config = dict(
    n_head=6,
    rope_fraction=1.0,
    lr_mult_down=0.7,
    warmup_steps=0,
    decay_shape='linear',
)
MLP neurons of a small language model. Each row is named by its layer, matrix (gate and up: input weights) and neuron, and shows model dimensions 256-383. Each number is 128 + 24 x the weight over its row's rms, rounded and kept within 0 to 255. Numbers have three digits each. A neuron's up and down rows have the sign that makes its largest values positive.
A block is one neuron, or neurons of one layer that tend to fire together. After each block is what it responds to, as a language model described it from the Wikipedia text at the highest values.

L10.gate106:144147121153147107152114124112151117109101153120112081144134185141113114143117082121141145139160160164100138125100098139158108167087118143084146168106133109155155136151154133128143149141123121079133122162151127118111136100095131103108135134125154101155139133171131130104164121156154165138125115125100138154114144100136133146171147125139128139125137116167140128138102106179194143125111
L10.up106:162140123125168106150130120128109161129110129147175140139141138117105176082173090128136134125135111151131150125109134108118126125111124094174077104160145148109101147142088119111152137147128116139074143101113189102079151101151121135097080115090123147124142082149085167157148172101133097163122160151153107112148116123131107158148143131157124155144127143129141112117150112135162141139121
L10.gate161:114097098118116164109072121117121141148086117175118136073152141158106101172195095140136140096146150114100146138145117116136138122114125144124122096126129133171096114072109122150107097119138127116125155151119119169111196110139153117178106125151130167117124135127080168108113127151144140129166135136120140126100128138146100159130108104132098163138173159130122125096134123104132111109119
L10.up161:137131135148164091119100126149135129128113115160135083085106152146117145108162144131120166163097150133128123118122144133145098133100136093122140136103121099122125110162152091136126107114129139135159114177146094135120124154130117116120119129129087129162154132135111093151164158149126144183163143128141103159142089114086085155074128105169087128131145121156128114115104133130147082086106
L10.gate358:132129095118173137146098126113138116138113158116143154086163097122131109135150146145115139109132094136132132157111125122162087172148127115089142118085106131127137139076149094155127078103111146138116082162131126111132114141124127126109108157135138173109140162127118137155125189100118090091199147125142152154119073137125119094147128148096113131144086116118143143159113134164114082145084
L10.up358:151102114117147128124098108120133099140103148129129149135100156171158104123127124143116104105110135128118117176133152107113135100116144139087161125065139085177120142117131121137140087122119139116123133139158149111102123103136134161130127125133094149115156148115124123106120133122138127141151115105140137138144099117163102108097138117119102182201126100140154148117113090098155170143052
L10.gate444:140084128130108139104125141134195151147156155117137102113159098144122124122158103140134167085138143123112110109122130143107093106097130125122113123119095170116136129084134117143148064104133063112115139116136138110130125144152106157087083089140151151139158134139107126148100127118123156148107143137131163149178155101153151117105092130169170123114122168179124081103135156182136147129119
L10.up444:149124117167140118104144129113163122090131220157122090108122119153180097107114120123127158145163164106125081108152114127084137121127109145116122121079149133121125108116130144150127097135144113128121134204166141125178133070127127163136097122139127108118149133135118131121113157096142121155118117111142160191137136144146202131107124113144123118142116148066116121080125141092151107141104
L10.gate680:113091141134100134166125069119100127145099116170079081087150087117122149080146153103161126134126080141140099120139114132151111148124141118101147171124137166142114148100150114140129144096128121098143110141133109171119107140136131127125135129097136093136128139162124109091175102159116115081125103177095140114164128166138159127139141105113105114129109123149113121119111122132099153119100
L10.up680:074101138166134164106142133152134122128124142133135142178143092091125155076139088166146131089116123167143115124120071151120132123110118112110137143097111154163146142134146105105100116094146081115123094103112083107088122122116141148113100122157078115174128092102148110153122135148163144142154136197123136132111130123157161128166139088114138091146121144153103143132104128093115137095103
L10.gate859:147150125122132118126167142114154112143145131124146147087149114189140115168159171108162146116109192098141119120155109135148088126134110140165082091111122114161157150122130147129110136085164117138125118177142123097143107123086115103108113162115136157126147086136173131114143109066127135121154128116146115170096129121116091100163126162123163168136131143110138131137148183118122086134083
L10.up859:116096125128131160080139144135143096092117106139128143118117136164142110122128138108159111149161153107119116116144144157140129122165161117122135098111146122139150144105131138108130145117121130137151148110125154117136121141091141121131100136154107133125127129148154097145155104104072085159144147084130162132154173109148118105122160124137128136127119150097121107095140139129132129116142
L10.gate925:122070134144207138116119119103145127095153156112132137116186119110139107122103129108153115135158185098145117101122136112085076160101117086161134109157099134164145109116169197152102097157118113116083121126199160126134112139164126117111127186148132159124142149103106113145106112099121206132136100108116149132121127132138098136133102120133130137108105117109120155099100123180126133111136
L10.up925:121141148148137131128133113142122154155185167108119177163149065116146148136145127099144142126162162122093103124089123156132079137125094101137134180113107138190100128148126153172099096111145103142097130128177147143127153121142123142095112121116140126158120155132120143150098109110143199095118087097115150104101134125131144154128176089132141098152104126116127116078134161138152144112120
L10.gate941:170116137136154133109133097136143097148113118087137135148146155106134165126109147189110145117097086156083130133150138139119175150136138146129163134155126084168130149126094119124118109131137146083139146178116152132131123154122101157139053136127159186109154138097157128134104106146147132135165098085133131136134081147168123139089156113126108108152120142101127132109126164113147109101109
L10.up941:107121141164134120142160117134152125126145148151125123081142090085145095118160192111106128135142157164141124158122115122201137131078157148115125131121114144144117113137096105111110118100133111112125122100194112159138118134129104162116099174135142128094100119131126114122115135110156165134092146125120107114187159137130109113143119134131074112122094086141043119134129120140115148133151
Legal proceedings, court names

L6.gate728:128118165117118108151115091140174127134120113111143146154131097165150090127130135143114132131125127086130116103101126152151141110179138092109131119135111126114147127124136114137095121110075116119127135117147158163086150089139097192130120108118145129156124111137148152123149117131050097121121173112110110134140136121158195069132170076130129117156107136125177115148099165101111129103148
L6.up728:157119138154157157112126174139129096163120122072105127149119106132122146113129092155098146110111153131145135117123147126073126144165102125081162106102157077103120134107130140154118106136130139153120132140151130141106131108151130138145162137126178160122138107122105140127124103126140116110156103148108154132098128134112169114120164118140146071148133149164133169113094148120092152196117
L6.gate765:145154142107110132084144148139150129132123113115146098110135142090179080163117128120100128139091116157130154147150123089125128100180079135095130138116119115103140134079164129140140164128110134141114140184146121106151063148153128117143146110125123112133115076122100136121126132128106115086112089119136096105118104138137111159127100098091092153181115145123107148119108155135126146099141
L6.up765:136104169130139129153121125181115160103110140109159125117092080119152144125114122140185167115119093166087131161145131136134126114102162117148103152145104158097138140146089091130112104136136126122126132115157135139133119131172137131116142147103122145141136148179121127146190154129105164131177113136090166169142125120123146159109161110118092114135100132098144129102088127119088151094104
Track-time colons, fixed phrases

L10.gate105:128112184132134148116156109134137127130104132130160123125111101133137138121134094117148094091151066141140140103101102131133171124189139146167150119165122107160126124110138097108115137116128169100144133121127117144151101147101109128137130132118106136133103099122148112136089117112118127124111095122128119080155134123170133120119184118103130165106180114122136162156171105111118162097171
L10.up105:097172139190154144144165109080116144104125146152145141109126135127122132121062127164096130107145083109177109092135151141128109122152119126174117109090132116111134111116167140135121126141137138148132169105150120128105115086150099122138126150134152185100134129134134107156123117156108138123120097128128129159114188130127142155125119121063119171123154118146106088103159139156127109143107
L10.gate141:090140144179142131136144092115151127129098150081138121123136107103109162136145130132140115107132110117105164131081168145137181127133115141157178170157125160079162128120144154151114095139168108169108129175153107082148084126139087131134117124116185133115114140147137131167165144138139108118141118121122151108141086091125135108083077120109147118127146108091119150144125094114092144120151
L10.up141:162148110100133152129119162118100125151165079142156140135143116112129113206110124129144142132177124130112089121164138135129114132082119144103135109097119180123127126145076114122141127134096096099127142084192123142150107167089085118105168103118073113105114126096150139110095125117153111114096129169121143103137156140094118128166132105115108145103164113133151117132110126143107105158115
L10.gate217:167123130107106133160124111092143132141180133130153120154138149121113123161115083074131166147152104179115144105126098159125117130116164104132128160114134137125092138113148140094174148140091153135098158113114136104116135157114128105146106142123141157170118087160159126114138146118096134120131170128111143128126146133150141106144136103154119149099112116090163128115110140155118098155148
L10.up217:142095116111124123116143130094123113126204164200184114157139100124107126097132120143110115139129092130116114142136140140140126148113158159131179152142118122111139085073118157089132104165108101135131140140141110120114120125091123093064139158149135087182102132161105113196131117149132112134154132143140120090093113104098141091136110146131132130168120160088106128151117107130100158126124
L10.gate303:116118110134119128131128090158171120102100183143166113152143109094155120092108133093128133096124099149163138109138120113160118145096145139142078135137135141108170117097147126107135118124152136095146100162144126137164132073141151131137138163140154150095142142142122123119127117140121100108142122120157112139094153116166096114083139076133152138133135156106142178098075154106098122120089
L10.up303:139147124106119060111153120117115121109138101180073150152086140114103101140111125099125145131157128094186139107168154099134121119134106140106139130122123115121102127155107138101138101146115117132147165150113159099104148120108135152116105116131083138119108165172161107175164103137110156148173098106154194104101138118171150100135150125131126079128126158122143124102140140109125160097080
L10.gate435:132129088123138084160127092123123131122136165116140136109144124106085117125160127166145147118124094152107150122134166137105134148146148148129149114090126085136139118062094106073111142110148176085140126152127153116164125114102131130107111137111154138148168148137162138141107116087127142139099130099163101104074147146136158089138100101147132114150146124105149162113156165154096171114090
L10.up435:171082126110097125126149179156150116106116145143149097127115105123130104150154123172176173100138113143102109119181120106128120115143141132083177112077133147115133134139121160118139106099119146117085092118136136133136100084126130168070115099123137092086090119147090102135073101117145143133091090115147149098117130119108106118113076161130158089105133113093119140145107162130148138117123
L10.gate799:131098091121127138150094125125141130101112125137136140132097131151132149151144120116097150118149121150137132113163144104110127149096152143142099132112131141147081122095115151068158096106126115107101128143132162098113110123123178104156126118188100188121154149175136109160160158119138101123140132142135127145123147134120118133121110094124140139109142156105128116068128152111100140154082
L10.up799:140124120122081117151114113126141112112109115143136171136087116121112120114129122117158109098138118129156145103113089093152120128182147121093176120159160131148128105113134086133171144182120169094184076103135135135136119132118130154118108098161123100154138136162096077128116136153148130147133121120119141100094152070155159145149131149110092109145127108109149176129090134098103202111095
L10.gate813:105123107111097175119136128145166153120129174133135122097116129135106161093107133138100148111182108109137165141080124126134185146133129131169139165150138136116136106108135119130123154120121121148098096153152106128094110163145145171107105124112157062132127116178152130161111132104137141140136095099140134156115137110131148097140145141122156153127153101094121120094161111095117198150128
L10.up813:085135112153060141093150101129125110174147185165148151150086131131099140122149124135135142151147099118149177135089142097133162121135161129151132148124132130097134072103115140123123134113169151120161124161133127118112082170145148082151100149108155101128141117166121144170118145097147123116152083074120120129131128137151129103121129141102128126127147091124144118107134103129117162156136
L10.gate988:122131108130146172083105122113141142150111149128140096143095155127119117146107121118094160106189088089111114110123143151146111120112151140148159140152154163068162164118140106141152137107152116119094106096166108090120131216148147129098092129127127093123137122167115096108145136128064134133131102126131125164134127136122163094110150092133138155091119129136193120159134146073104162116135
L10.up988:166136103112111129112132134128116111156091153133127132143122147134115144167130108091138145125147115118154110114110125120118156131151128157146141125130153154124096124121128095151120111118159092109070096097161095118109120171155139151106144154140137092140118091113150076148129167147081119131130119122135153118141135157101125133064145066172137117128129155139144106110148129120122133114174
Place name anticipation

L6.gate115:166107121123151106154144120123187159121112170129125153102142128118125141178100155156147160074135129102153117146134164087167170098137082177138130137112108104105136142127099086126113113182111173075071071109122107159080130120157114116129120154103136107138089135093101113150103083101116126138111107125116144093178141146148144168110134127108138152126107121083128158117152083130123139101099
L6.up115:114115142145138132146162080139183135123110164118177090126080149095089186163116111133126156110127128117155135127133122089185113102079119127168119136150152103106134108121113122134197098139103114141085129123125135112103112092119115137164144137100150149175093128145166143101101100175080089136097097155134143096171107134068149124106086108145146121125127108113106123119114151147136126127115
L6.gate449:131073119188176168075125081110111151146099088147125120112178119154118130121121138099151095077164161127130153138123157146123170125141113134126128143136108100143090118119119122102159165129132099119103125099169099147130147078138112112151134128130127107126098111120137126102124113152121109135186132096128134154157155116159104089127130142148112108086140143099104142145166137141108131079117
L6.up449:140103107124110143075106109110098163146093142139097120150132111168164126152116148092157126071175147181152132128086142128130172110106103160148083124128122108129129157118128085125163154150104130119097104104150099122154095082102133108139137147113130117176091119095185135130125119141126127153175157167117113144155131134127106084106117122088151123151076159125083147136175123170093106148137
Before place names

L9.gate356:151170096123118135114141084114144156097113125154127109079150184126105118156057091111123133131183126120134119127128140154115160159139120148114102122122115129137139110129143077107135144148147114112100132146182135104157131157138109150115112087102126095127153136155099112126114133152134093137141086151153111096152090164147149113139126114147206116142103106124152136138164129128114179131057
L9.up356:089111102145104152140120112097116130091111135116123141114131100111148118119071117136139123114158137172156125120165150116118140131197142116124152082125132124115127074149115091125140139086130137167096102152146139149133118105111134109112167130119131149168130159133153170144173067104109155116132093096118165125148162101129127089126119146168064134137136165104112121128159152119117108106133
L9.gate538:161123128117087150130168101130148120121125159146110135111160145114129136116140123138117105174155156146158140135142106164145137150132100135121097092173153154156152126124106127158149149077100138124134130159122130130108119177132168131153053099110087124166132173183115088126123084103099134161133134115142148095168094133164125128174134098135151102120144161162145147131140147133145137129104
L9.up538:134111105133117109121154131133109170089080148116149125140130132124164088123149143127185183117135164123111114099117125139112101121085113173158106074093112112126158145169096151148136135161117166104137078106171114149132150154106126103136082107080067141124148104116096138112157102149149154135163139141097142152140139146124109114134161117110110138110123111096145166096119148160109148147097
L9.gate753:149120119105142111164105088168143131131110125159159082115151108125090082134129110154086144125160140171132097121123179110112125123135134145111159114170125139173141095101100117105152124145135109101118060142135148114151088149159105108151126150112123119159112129153121157143097127091103146124092067103112146136159122129135165105125131116132147143168133079141116127126184092118093178117133
L9.up753:154175160159125099153132154139158123116140129118110118147174126097173122135095168101088093122167170143171121130112161147133107154108114139125134125118103141143114155148098161085109126141169082089103147105137178133112106086143140114120169115137153123086097126120133138154119162183099116148165138154164116130126138122127121122173163147140109136105105118132120136159168134097128128137136
L9.gate925:103130136174105163106099183130132110090127155105106151113168116140088107117159165178088156089127141094132112152141119121163119121177144159097125151131101171150150124123118117166129155152160142142166104169116128165104143117167126114128182117135113162173141088129113140107131141082123168108108095111144124133099154065091137136101114089145115121152097141126142142146105160146124138114078
L9.up925:136118140168143116133105121096136100139095099147103129113143114135117132094111156174121133117109132133137116139115142110128138111119133104125131106105143106128096087146118102139123143167120137157100124101095180113123142144135135133128120104135123117127116133126147113107129123110153142142148125136154113174159162135103113142094104144145105125114120125122148137043141124072139161129167
Place-name continuation point

L9.gate242:154094175102139113121090111071145133143139169124135162125110132098115146145145158154116103132179148098136115156110114123128146139067094137162091087149115138132149125097135124138140118139116103125122152144164097140128108145122170104167143157142128121108153111139150118133131184144084165134122121112106143104106144125172125116172087153103109081118110161125126115121094161182119106145127
L9.up242:124133141105139122152062121147137146132132139141119110092101112096171141113163117122127121143111113103093133127095114133111118153136099132139102090158080099158121135125152118127144151148083136183115118127164123147121130130158134102136133166123076112092167100120125161149139147148134133126176121085132138171127157127132140122121162094126100071116148156131117083143160142161141150095143
L9.gate287:193103150128149178133122170123174167118143110106098109080114134107130139143165114159133143112148132122103151132142116132115152145121154099142097120151150163134135133117105148107121144113182100089118149192138117097141147143133140096161085156153108162110162156144142142112124160149127146144151104096154143156141103125177108116139112159169128158141122126101099168106146134112112155107121
L9.up287:132133144140141151154143181122163139162106156115117085149114111127135175115176097147134141120136144128112144139127146145128114164112137096162111107089135137132144155099125110146076138110164116079113129131118082148138146154119165146144106118162123172162193126122147130161105150104131097165126091118174144145160102129147110120148127156162143143138126106146120157103168168162126146093110
L9.gate696:130152144147143153123131112130146173110072100152116157130114154136086159121163104146142136152085140144111162114140133082091149079123122117140142125122112118132138111137099114127117166146138131089071127160155130111138104181112169126093072118167107101148131085123122119138111099111111147162126158101139103133124125161144126159069108112143162134121148121132115141148136135140106145110137
L9.up696:140134149117111156141098141153145144115087144118169100114169121164132149131087065091115127134128164124126104107103128079089125092099155150076122115126125130115165104110149108127083134142103188127075138161167118166151172118121179149128106134122128107133102149104130101105083174134136141139138136092108105090135096130125155141112127122138147133154114128129093110082116135148080109149138
L9.gate923:147150115076118122153140134147142148115170110104118081133162117152089095140139133167109100122143146139149125176135133121089130124106073101162093106131159140184131121113149118158095115150114170138127099175107127132165121200094148148174117132160115094121141136164125102158119082117135092122106143087117127142159130108146143133201109152107161151124161110162107156114095140117087156125111
L9.up923:118098122161096113115131138135104136153139185137124084118129152120126136126130169129098097136133102113168106128133145100146112146082127106108129133119123109100137114158103137149143107128103126113073138129124111143137197136152157095118103123123145128129137143101149154184098116143094139145120149171081153158132101125155081164102150141134108094121123140114165114090154125133155105098148
Government body name connectors